{"vocab_size": 8192, "norm_place": "pre", "attn_scale": 0.177, "init_std_o": 0.0, "lr_mult_o": 4.0}
MLP neurons of a small language model. Each row is named by its layer, matrix (gate and up: input weights) and neuron, and shows model dimensions 0-127. Each number is 128 + 24 x the weight over its row's rms, rounded and kept within 0 to 255. Numbers have three digits each. A neuron's up and down rows have the sign that makes its largest values positive.
A block is one neuron, or neurons of one layer that tend to fire together. Before each block is what it responds to, as a language model described it from the Wikipedia text at the highest values.

Description: Number tokens for lengths, heights, durations and table values, often the integer part before a decimal or unit (12 mm, 5 ft 9 in), plus "at" in time phrases like "at the time".
L10.gate2:113186143129159097119091131126162115144154139117129151120108141109106146163137150144116142125160133165066094130160098183107142149125113155126144104131076106133157147153127158149144100104136100152142125111139114125132132150079121101121091157152119144139094140123154130105105109126103108149083133108169142153131126125091148129114121102101106092148108152123136109138103136067171118117103
L10.up2:133190128119135109094108178102127071151129097147077163138110147131116126138177146141115111111151167152162114109115127160105161119087179127155146107093147085109148160103190122161141139113161095143113124113135119129130114141123153091109133138159145114131140170105108125076127136153080150160101134103134149106132167138087109125122111154109137097130101157150132117107119150094154148088116
L10.gate219:126109145175112126099153167157074114140141119172141154142125149140133115138115148151121077126120132137132119149115136119159094116157150098106172108116111091112132135163148137097128099130125145127085144085157173132125142144139131169104169139120134106136133123115103129121128090128164093123166120182111134167140136122144166157156170098082087131160154137076159132157095119124103145186110
L10.up219:127104101130125117125123132117111120152111124170154145115135105135150131164120123128116142166134140143113102124143098134122102159136164129119094164109114123141157154180112136093122144087142131140118155091137135131111124123134097160131145115163134167107091098126116105109127149162157123114127111116121147122153123133175121144112103115052132102139164139157092073179173136098091086166131
L10.gate220:151127093101139152128099154149099118135122115146107104158099116110129140132176121165128095169169098100078156145114162102135106160111101117097132145160144138120141156104137120124113113140128106129138118133140149171110121129116132144125114152157072109156157157138139140139134160131108095096154125170136114133148126128121098101153112085128149141123124155108115174146097133122171131105130
L10.up220:145108126109106128128145090126133166109152111139097098129127128087122094163110114104134118101160152140093154154124155126157116107145138127114144139135132147154124128133131111128118160126118107088098117121109102138145118107116112164132130169131147173148085120129112114115118150129140140090157109142108110122144115092134119092077115141087185108097106173152121095138121111138098107142112
L10.gate277:132163137101115126106099129088095107138123124162112128081113137065121126135170182132150129163150073142081116163141143080152108151119127125070111204084131122107174138114129131106116102143099168143165132096159122130111148114103137153151198118151111149138098138128134143094132168096102121144140117161150154119145148120138165119131120130096130115140117145120134105116141157111132112096104
L10.up277:108106153133118116172109159162119144155142151173120136128143144127152116155168144133135063108131144138162143144140147142121160129116118117128137098069154152110121148126129098147119144107132072139142119154130145141183122137107142129131106111130134086127148097129166129141169145130127153127142148147119149137075094181120158138098163103109118123109100173135115137141087097176116085123084
L10.gate316:082149119155114111160105127123080149148165119139142108180158108094136113132111141102125114113116131145114131154114168123132114118106129174116132095118105109144200162160114120107128132127141109099081130082156099105190072138089127158137170057149146105112121132149138148119163078140109145139152128179111118123131115101146081113109142122078073124152133115155138140110115112147131143133152
L10.up316:158098137156082117160118142098099132123124163102130112135120086069135132114096114105137138128112162148152120099166106113109098128078153169147138098143172145103150147095120142117110091105180147159119156079141139123145110132157083141112109119169131148147127134126142127124112170145114155127103128124133148137172160128127135106122093111143157119085092098074124112134166157085101114142152
L10.gate447:126151169150153108142096151150131129136144104142115109126136124113174102139142127147153103119166119142130089112158166107148120086148169128132169112121156106091155138147127148143119149139146136112109129130117128083147120118140144160156170139146191129136179134119107116080084148139123134121088143103124111104124143140106151102112119121115103106113134141140108115073130122106117158121135
L10.up447:098129132148124161097110148115109140144169152130105124136129094094148125182155141116140137097142138163178112137107097154071101098086123126177121084125143138125120140138129102123135114145144090145140076129136139118102136156108138168142175132118120141123136128116104126102091162145135133116133120134137138157135130144157173148131147125104135123132118133133134144140130124072097166124149
L10.gate795:092149130191149134110135132105136126122113175144127123119120124163085141090152150132146081139113118181164110115128157170155109112135130147114131126093121150103114106130154133146122103133120111111131153130105133109146154117111102137170115133136112148120114115129140127121156148127115147090153121141165092092121105167154164134126129112147131125110197129132123144131156176132141153163122
L10.up795:142111122104108099123170121147094097162120136163143156135129143093144148120136189178171138149102073158128147188165150154132103128133125131149149112125140131154113098136150144156140111147078166104152126120116142098089110111113140168136136085128102100130115111127091124131117151155061116108122118127105135191103101152196154142126143142148094139111142114110118135146098142134146103125129
L10.gate824:152131125141072121113147089105104149154126103099130130141114115095139136157145143141112113115203176162144126124118118125121129086119101138119124127115157116130117114131143138139110122160132134111095138131178114127177156169138139131108103158141101107133117105124114100125144150146094146094127082179152136148117159121099129130125137092152113099145086121148112110123118136111114105119114
L10.up824:116143110108149163129139131106117133127128123119090132110160121115128081181124148148126124148159142112100120118081123106097162120120109138128131122114094131132093154114137161095116129142147116166129152137126144132139157133141147148121091121108110106164126113121102158110157097170097115188129164168122127101158096128161144140116126100140173153126104138105130122147142108110145098131113

Description: Number tokens, especially the final piece of spelled-out counts (thirt-y, fift-een, fort-y) and digits in tables, dates and counts, also "of" in "a number of".
L5.gate255:118130148102136073127100157069091097132119156104068119146149170181143114135152100106103135137134134127105114098155109114147129127081121149112118109149105065133123157128122102139157151122158097117103151101107159120156134141116175100129164116172125118143173149135176093171116143102102099106157104152112080133085129117128129165136123141095125150134112170119150102107123103108160126126128
L5.up255:158147114122155141126082147086165134123155105097081107144083156142092179072120157144125115138129133119111094121107121100175111114091151142110155162175091152141142097108126130188159133122171139131144151129115125146177191095131142115149112149159176147136113117116155072135130162128109132102171160148161138116170095137126108091115121125122139137098110153163144098136110119116142109176120
L5.gate527:137135127132129153102103127102163129095127101173125142102137089088110132091166155141112140166130133155101132144153129114122157116165167135096106119115101086140168117137162166131149153138156122126077110144151129087146139079095144077131119131147152113118125165138155100113120134166093107142136140091105146124155142161118132126121089107133138158156076156141147088110148091104168148147109
L5.up527:131158112116115121123096143095145124145111144118133123131107172084130093148138111137115149175193127142128125155152138117161139123124120138159144175129113146108161117049135094135154147153120157099100137154117145133168145136103190137149134135150157098134130117174132115149134103137143071149120143123144101149152115127123127153120114143123092132081121133154128088125123121115131081101088

Description: Connective tokens linking two items in a range, change or list, mostly "to" after "from X" (from yellow to magenta, 2 percent to 12), plus and, commas, list dashes and table pipes.
L5.gate243:138201137136120100139159109125119125135111094156116153142119111160124117123115111177104161139148125135166121080103119125146084120109161108099135112124146123124148141084160094136154066158125108144105117141146142156161165174134144132071133102165121146127145162146144139137127129122118158117123151131148132142104107135159127129117146150138155119143115160136130123127153133121124115123125
L5.up243:125121097117132127117172141090121114096122146142104123144100116147167043120152144192130159133127193113100135121133128126111103118094138147105106116175115119160111153131167144145141090118114151120104136115153127128066152153165120145075140114149171147115116147174127132139101143191130087081163145143124095106134081095139084159103109131157211115142125155120133107180108145105123137153173
L5.gate953:134120089177058101105136086066161109062123108119129127155118104139086128129167138145124128084116129126130156123111120140111163141144149120107094143158107088116155116096146137141092126148138138109137131136147156149158138118137101142149130117133147173137145172116151119120119118118167117095143173146140143110137127133064139126098165156142142136116135172121108134079131125142110145127137
L5.up953:126144124179122114135128078113137138092119108118154108144125064136121147111186135134104128103124138138145124058120130094126138159103147123135185093129146099145130130105141139156142151137112178128075148106105108146123152145120138135129126120125177139092136113178129102134149148103124125122191148144117142170120132086117058157087128120137129112095168146142120125155156118104134148140079

Description: Number words and digits (or quantifiers like no, little) naming a count right after a verb or preposition, such as has three, played six, about eight, th-irt-y.
L3.gate537:107145133109122102120127155153102132117124126145085103112096124152095101159107173146139086196169152173152133081158125164105096117107124092105110113143125116111159147079147145117121168117070152125088125134137118096101097115106127094101105108098109121105125150142139080161153162151156117154119127158143089101174136129138102157120106110172105140132150143154139117182140105114120161129104
L3.up537:095087107097103142110131129121091140136100113080116152127112118125133133113119124118114191137182147138149091120127089164096135094112101136137128116150134121172101151097107141138143173131111129136115136131154125112153125104144152163117084088125146132099107097164131162155139140149156121180152106103133139158148122148163170108128122129154185100142129131109087118124156120156157137088143
L3.gate936:085068145100128114144116127120118158097129096143121099133123134148102117128136115149099147160126114131140133138115123136152073129089105142086094123116092085083088144085118149135141158087108158146082165107087186112115128081136084120104125133156135150158122111137157115093111145182119107137144078126184143138145138109151109120093145102132144157122102106150100130111097108151106126141139
L3.up936:076105107128108144083137159139180089155152090105105147172152174133128119141120111112130128184079146174136121188095089141153131090109092126124094141118123135122131118089124117095168103127075143136068142107113133155109124133160117125133123106145111140109101092163149085097130120138142103116123154136130121128156103158139099142099142054144127162114139152098113098136075153142164100125120
L3.gate978:102169107113083092098108109137119110146105112146133111064118081105132168108140112143143140139139140117087124129159096125156136164126128128135135154133114102114095135098125094115110106100107138148146143122100109094127165146087125155135096135116151119090131154137161117104162085143106160124109113160116165127134114093116171126135105103170128132157084114145138171149174099124136117116140
L3.up978:131151122090116118152088131161160128119077149119097120122137070125135173136105082140117157173165111134094124167154120101067109159143168125131121124090122100126160138066142121121166105127092100102105123118136107101133143131112139128111169096115123123142105112102133049145141120127097136150117126144113128160145143135098102148134151140144150144145097111162067153141106177096163144138101
L3.gate994:116163102123154069160122134134160153081118118111095130134193152142142103160117143105100132095128117150161131105109129121128149123124128112143122116120138131120146124117131112140083127132087146150164140137124115161145128123129107135125153128117096138119134096127144121176125105147153103141095106135128122172143081113113113183113129142072221188155118141138119130154157106103139142116133
L3.up994:109105105081131123114161160120141111142188111114100153106147129135112098135109091142115140101120125191153153139098133138154110151155108095147134086070123129188113159075108130136095154093109147145143111092148087154167132102112129125135155118166154124132164141086099074151128164131143087128127135147132143129098094110151145130122117136094112126154125149112163127121124116142144081110122

Description: Tokens that continue an unfinished word or name: mostly the hyphen in Arabic al-names (al-Sham, al-Assad), abbreviation periods (Dr., U.S., Rev.), and mid-word pieces (v-ul-nerable).
L3.gate106:139121102138129138112116158114138129094128086106097123137175120120159127116161115129141159104124134100145107109151143150110110122138167113120120139096127109108142140092091140168156145172111151155157133134143148099157110125136144130100173143111124101165111101134147109136092131110149107079086134112125119153153153142107124138061118122169105134073113150127106125122077131117123126154142
L3.up106:126098129157117113125143125138139142106159117161099120101191146121154119151164167145140143128126107054103114169103129158133126161080083148095169093105148102154141137084119106108109152146167130167114134172108154118089140130113111118124086071107126125126140128177104158115103116110169133131129132143156127141148117107108106127150143167115144116119122113125083144128126162092153157166138
L3.gate356:071136166125120143079093093092122144111115143109153151126126153133098186149123071147116106109150135125147142170154122085147144124075101146131122138134109064124120121103128131140106089203107137133117155145140149080112129141117122127141114085121125133107134110128122161134156092131126132097119186128166131125099115141086098092114121143113116118108124134085109178130120091168124131145120
L3.up356:093123170141134147138111116109131087141164094140116117149134121135152100149112105161148147123124104106162164114142123086119130131101163135131129109148106137121110113165126154168128119085130164101108138167111152116104142117133136145106152089121130159172121110127073130110187097146138094119135101110115170186139108126118109105155171140131148154097139138111083124122128135165135131138111
L3.gate615:178120147179142106160194101137147124097139106129130134146143101095139087102166133146160130164087108117120140166122142097136122124099099135155126099132125145124132150122082130096165135151126162122091143148111137127128148109084156126099110113136138126124084135088131123143153115088175129153118155088128146135143066156160120107157124170121123160095068115109111113115115114161117086141125
L3.up615:138089088100126124101151141105166116111135095147137147145158127192107101112169117085134111133136093102123156133132126117108099102136138124116104100109108151150117129156138159143124124110091124136110150144110127075121161108103179175099149127139095137134144150175131143188131129138150073100152133100185119126146104134124104157153107131109080138123119099124096150149161140169143142107133
L3.gate682:142093123080163126127105082129134133100101142120127137120120106103123117135093143141152171125129097107154137115141094086137119123121147123128157119130143112175114139131149146151193149113149111132072137106124142151132102143100117145144115118125101146133089128176125104094143116112156100123119141170122104131084142148170118140117170130172114143149111122154135123115112142126112136180133
L3.up682:118115147092116111101146135129094149091125137135191132128176094108114148079136123163125105154110071058130153050152102144090153114086122173140092160126082137119164134112129115129158133116077141116131108124115098148085114107143154123087076119082161153126117127119160139129141085107138089120148144176163117127111119147162120176106075126100136119114108188133122136125134169115143144086098

Description: Punctuation that splits fields or name parts in tables, LaTeX and codes, often before digits: table pipes, subscript commas, hyphens (A-2, al-Ta'i).
L10.gate133:137114107132106133135131100148156131141110126157154130133235118140137128102111153098188138129139140152135155138108181170177129133124120149155128173148159140115134128104126106101153145123135181135084106128105119127133109098122133122147151099156161081049165098139130087159142140102112125127156130143140094131120101131117106093149147114114118140132129136122163120132109098097124106080135
L10.up133:112123129143152144092098124126154138102148155132143142122142081132098112142155124145148138125136137113125094101089108087098140143160182118135114110129132137085116110144166143118091137122156097123167137138124097133164148113165127125103088101131122122119155119153118104161109074140116129144080117118142106121124136159111128150108122194139087096139178140081138129125132111156098110104119
L10.gate248:133172139146117083147124131171132149154093076129103134110112127072204092174150164124145069106091107135139128117097116116110110170146166112119122140135126145125137098087127069128151131126106157146073166129103107129162096101161126107158144082138117129102117103111128121129179132120131164155099129127184120140132125153199112127123053127128120105138139122110142148167103115169133142126151
L10.up248:116167077159138082090138110139163139134167068106107147129142156092112134191121131141151096117101141137139111119105135115146113147134200114139104135140081110143176127097139106104107139081098148098156087126166129123160150120110098126159141128138097122122177111125133152178102129127132179135130082153134159118161120111127119133120100133143106131165100125080122097164118088113136123148125
L10.gate259:158155113152166125088129088099135121142144128082133107121103129166178135111098125158148083106135076164115100164091122111122146097139106097130108098156138148123164120104121119137124098096103119140140131130130107106140089116160092148167128109147132144100149141075134166152090123089132139139107089112134118148152107146117112161111153104127094130082161110117153117172103121146146148103111
L10.up259:141104109106123113151131118125140112141159137118157112144141106150126094129119131175188091108157135135143118127122072166114073145137137149085142151162150115121131101147100160157095140180094158122126126154099121155173114096147082103089139144129134177150103096124161103141112118111146111135141113119154128145115121101126129137175181180104116141094122116115135141112109099141129168132099
L10.gate392:142102136106145133128106107133141165111127109106145137130107113092134125170131122142148107130169134145108125107127127153152148154116145164132138134128111139069126059167095140095130118166154161107131104141116129099139135138122164131094158121108081163129153157134130131146139113139113167141128115098151140146110076135090126157151137159130098165118095135093158129138157148114117095102118
L10.up392:128143071155157097119134136133112149120167106137157118141144128111152141122105116137158138098128174134128139112096141135123149138079177122111170082190126092085127112105160138136141114070176098107083172100086119117163150120128116109098141108095108169097157101171149138102137130155161167144150172155109164148118158125141124124110121157136119127169115128083136135157122104133129153115118
L10.gate718:104149150125118123133107131131134112152116154116077151169162163129133138070187136102191133155124068136162099057123133132172129155141151145134128137143111156123185123148086124118166159130158102111105133117125125115093150137152142143127125111083098129126113135106118139114099130135115137172135118149166111150127124151159137140112140115133087100108158108130150133099148116136102125151106
L10.up718:125155156108104125093147093091139132092157124105158103130089122158144119182143117105135133118148127144126068132173141142160151110125119119137137083123081109123137122124174121163157101105106110148152149105116155143141111072126160140120132112161151086126094138105123132091170107081132196121159101078138102118075122110141115145122190170161116109113088105068113133153131119161135097116140
L10.gate720:124117132088165116076119112156103101091077127143127136130145095109109151114115085112174110078124158121160102100078133168128165121096154162111107140148134143122086077116129131105120136135141150136110124102146099151135168169158111141122120086095155140104151161122121093128140103131116133145155128093127139157115134144137120127082136144131101109118092128108118146145154121182190139108107
L10.up720:162156143161125106093123117161147153150115112095166123119121084116130116144109136152093091091067133152121147116123143168128111109157103145119120071146098114155109100104113123149093137169138103162153189159170114113153140128109117124077093128120084133093163110097143147149148132112160132122128140064150160136181121104116118145138105154074119174124118111074145114148122103137150113136143
L10.gate886:095121120101057130124126177092136114087160157094116139151082136133166143102116115155141059105132138115143141120109170126107140070141113141161151139145146071139095159139101104148150106139107140120068110119125138128092122148134157180171180108123108132108167176140136116121133148137115122130108149127133104121094124147145113098123152080102094101114094150157134102135142161164116175104104
L10.up886:105117144129136092137113144119102138151124141139120114135141171130101137152142178103104110139156174114157152131128133117122136131132122136136105131080117119165119120159080119106190114162158115110161175143073127108124143134175100153088159105158123135086177128122122125118127120113087164147128127130150158145157131134114129097118133109132096078109130120148152108151088125126136127138154
L10.gate987:118150144131158131104090147163121092130168125096116164118161072144119099105114121160163097112141168158170109113106126108116163085135132093114115155157107140135140092128156118114142144173126112144143145151131132113174129135089165147101154116162139124126161130127164153104113147120140109107134115132124155100129153088104088120161086151097122153142106142125131120115129094074158158131158
L10.up987:136152150133096134126143139184118082129140117123119130110158070146132131112132114107134086149164163122168133130092149097110143109141108069094121159134097125157154115141109086144147119175129130114088121114123138132137150097094151132127109121131111162103177133117138117111138110082144101083128120138151134122120137141088085154114116152089133169115156152138124134101108100082126141082104

Description: Column separators (|, ;) right after a number in sports and statistics tables, as in "| 39 | 0 |" or "Coventry City: 17; 7; 3;", sometimes word pieces inside names.
L3.gate433:110150165151098132121154127110121137092135116157131160124158179149104114189145138128100144179125158106097159155158085129152096101124150106113136125142103116145101083171125128135145097131120117084126122128097135150109092087142103134095117126157111138147134109124130133120103151059135089134097136145133101128145130126156156117136130118113145135131155125094140136126146140108165167147129
L3.up433:141150179104073120116122136142119131127104164193137145136150130110129111114147137194139131149144103150122176147134154158133134073170137137150097116110155102135092108117205115132125103104120145097143140150117111153114140097160109153144147102094102106156107088130150143133178135156159120105157171092113069107114117130105093112178091134158134138112139132149142127148118154114113119138138
L3.gate448:089143111127139141155144112093101111119115125156145120068144161151114158138096122179142101175119145132153126149117105147164100152106072099146132150110155111158105144155155132137126118148160119106145091132121113117089110165128114130130114104113127098167116123110127136145150131077125150106162145162122128112109121109137101128138119112138101127104135128132150098103112119087124132116139
L3.up448:105158126107126151133149090110103119147126104133178108131114155061180103135112134153142115109146178146095102095170155141090149131120126140119098116076139178143135135107118104119138105143122145168143135096160120147111119108152083131114150126151145102140125133135150102093133112138086119096161106107134149104093093105149157104133125151137152139122115148086099112097089083113106164149097
L3.gate626:088143170147113136141109146087110155143118107163099126190164146129149120168112123163135158153159105141126135138087104148165115117106108112151115122142113113148124155122112107112115113155133109104116154126157142140128089120130129103154088085131151133135083131117113113112139161171179064119129138124087081107112133161135127090125142138127151159139142096150150149164130104132161150163126
L3.up626:121127142122105101097158145151133095146132118115130124165131113129122116135120133172106125123109141170124086143142174170136145131136145115137113114105138118127105117104109151128089123146119154079115115096118129132101141124155140212151130103162144095127117132140100113145185147127107154127146138087137134125080114112150111095142095140122151109128121157169083101120102137122105174179121
L3.gate821:130134095157147127148152130130153125126112136157125104136135108090167126121117145138120165169135127138108173119124151111114121092100130129092102152154137129135140113121091127107119121132124088147090152166131123124191145109129113115139116121110132076144154112130115149106151173082105119113131107144142143138130154155125142165099115079176111138113094188126121121195149096108129152138113
L3.up821:119155120164126118081146157113110107151129116120137126157142119081109142157154128152170112109193109127091137165118113112131147126087140166153123161107138145139121098111113156117107133144151145145118144140134120177119163119106163134149089168140116159139132152139103146158122112079128108122116132104137139113114104119142100101124101143151138119169134123126139127038103129117125133119149

Description: Column separators (pipes, semicolons) right after numbers in sports and election stat tables, such as league standings rows like 2 | 0 | 2 |, plus score and vote-count digits.
L5.gate548:131124154147133152070143150083105104141147110111097144154145126102153157154158105133167083144127142149137131056179166094125143130128155085188087115088148112124116082134096118116118105096173126128141168152150140106145164133147081140106120115117094125156186137149150092126135137152086178133083135095159143112156116095141121109134090135165144168166120159125152102110147075109121092134154
L5.up548:114111131125099138092099173138122123100132130114134115115135143102108134140141092145125152138123139153144147159157156088120154132118165119117105073138140134114156168138182122122121068128111114139081089086126103171094158142173076114139133093159171126130130116145115096142104168136129112150128109117089202105120127127123123151121111123098132147145145126120144079152108138138123149144151
L5.gate891:122123117119087127148149155108122114094114143147144164161116135157089170124104151144084147139147149116144155111165165141165185155139104140120136112161145140112136111113133150107144161129107129128103069090138156132081154126084160095129128145143069126128136117142156114124142095113120122140134160101107124185169108092136136115126111129116102159148111118117109133130160178091103154126097
L5.up891:127151145090129137128137148107126096156086122124138132130119119114099149116125121117199110129130098130113140120159065114120119146125088148132140120127152148094091089124130113112112124110152144115138125114111124100120154150149117130110129135148162152147137103147172140111147121095164163133166094109161134155135149141146108148175142127138155104087178113136133124063193148136138132156131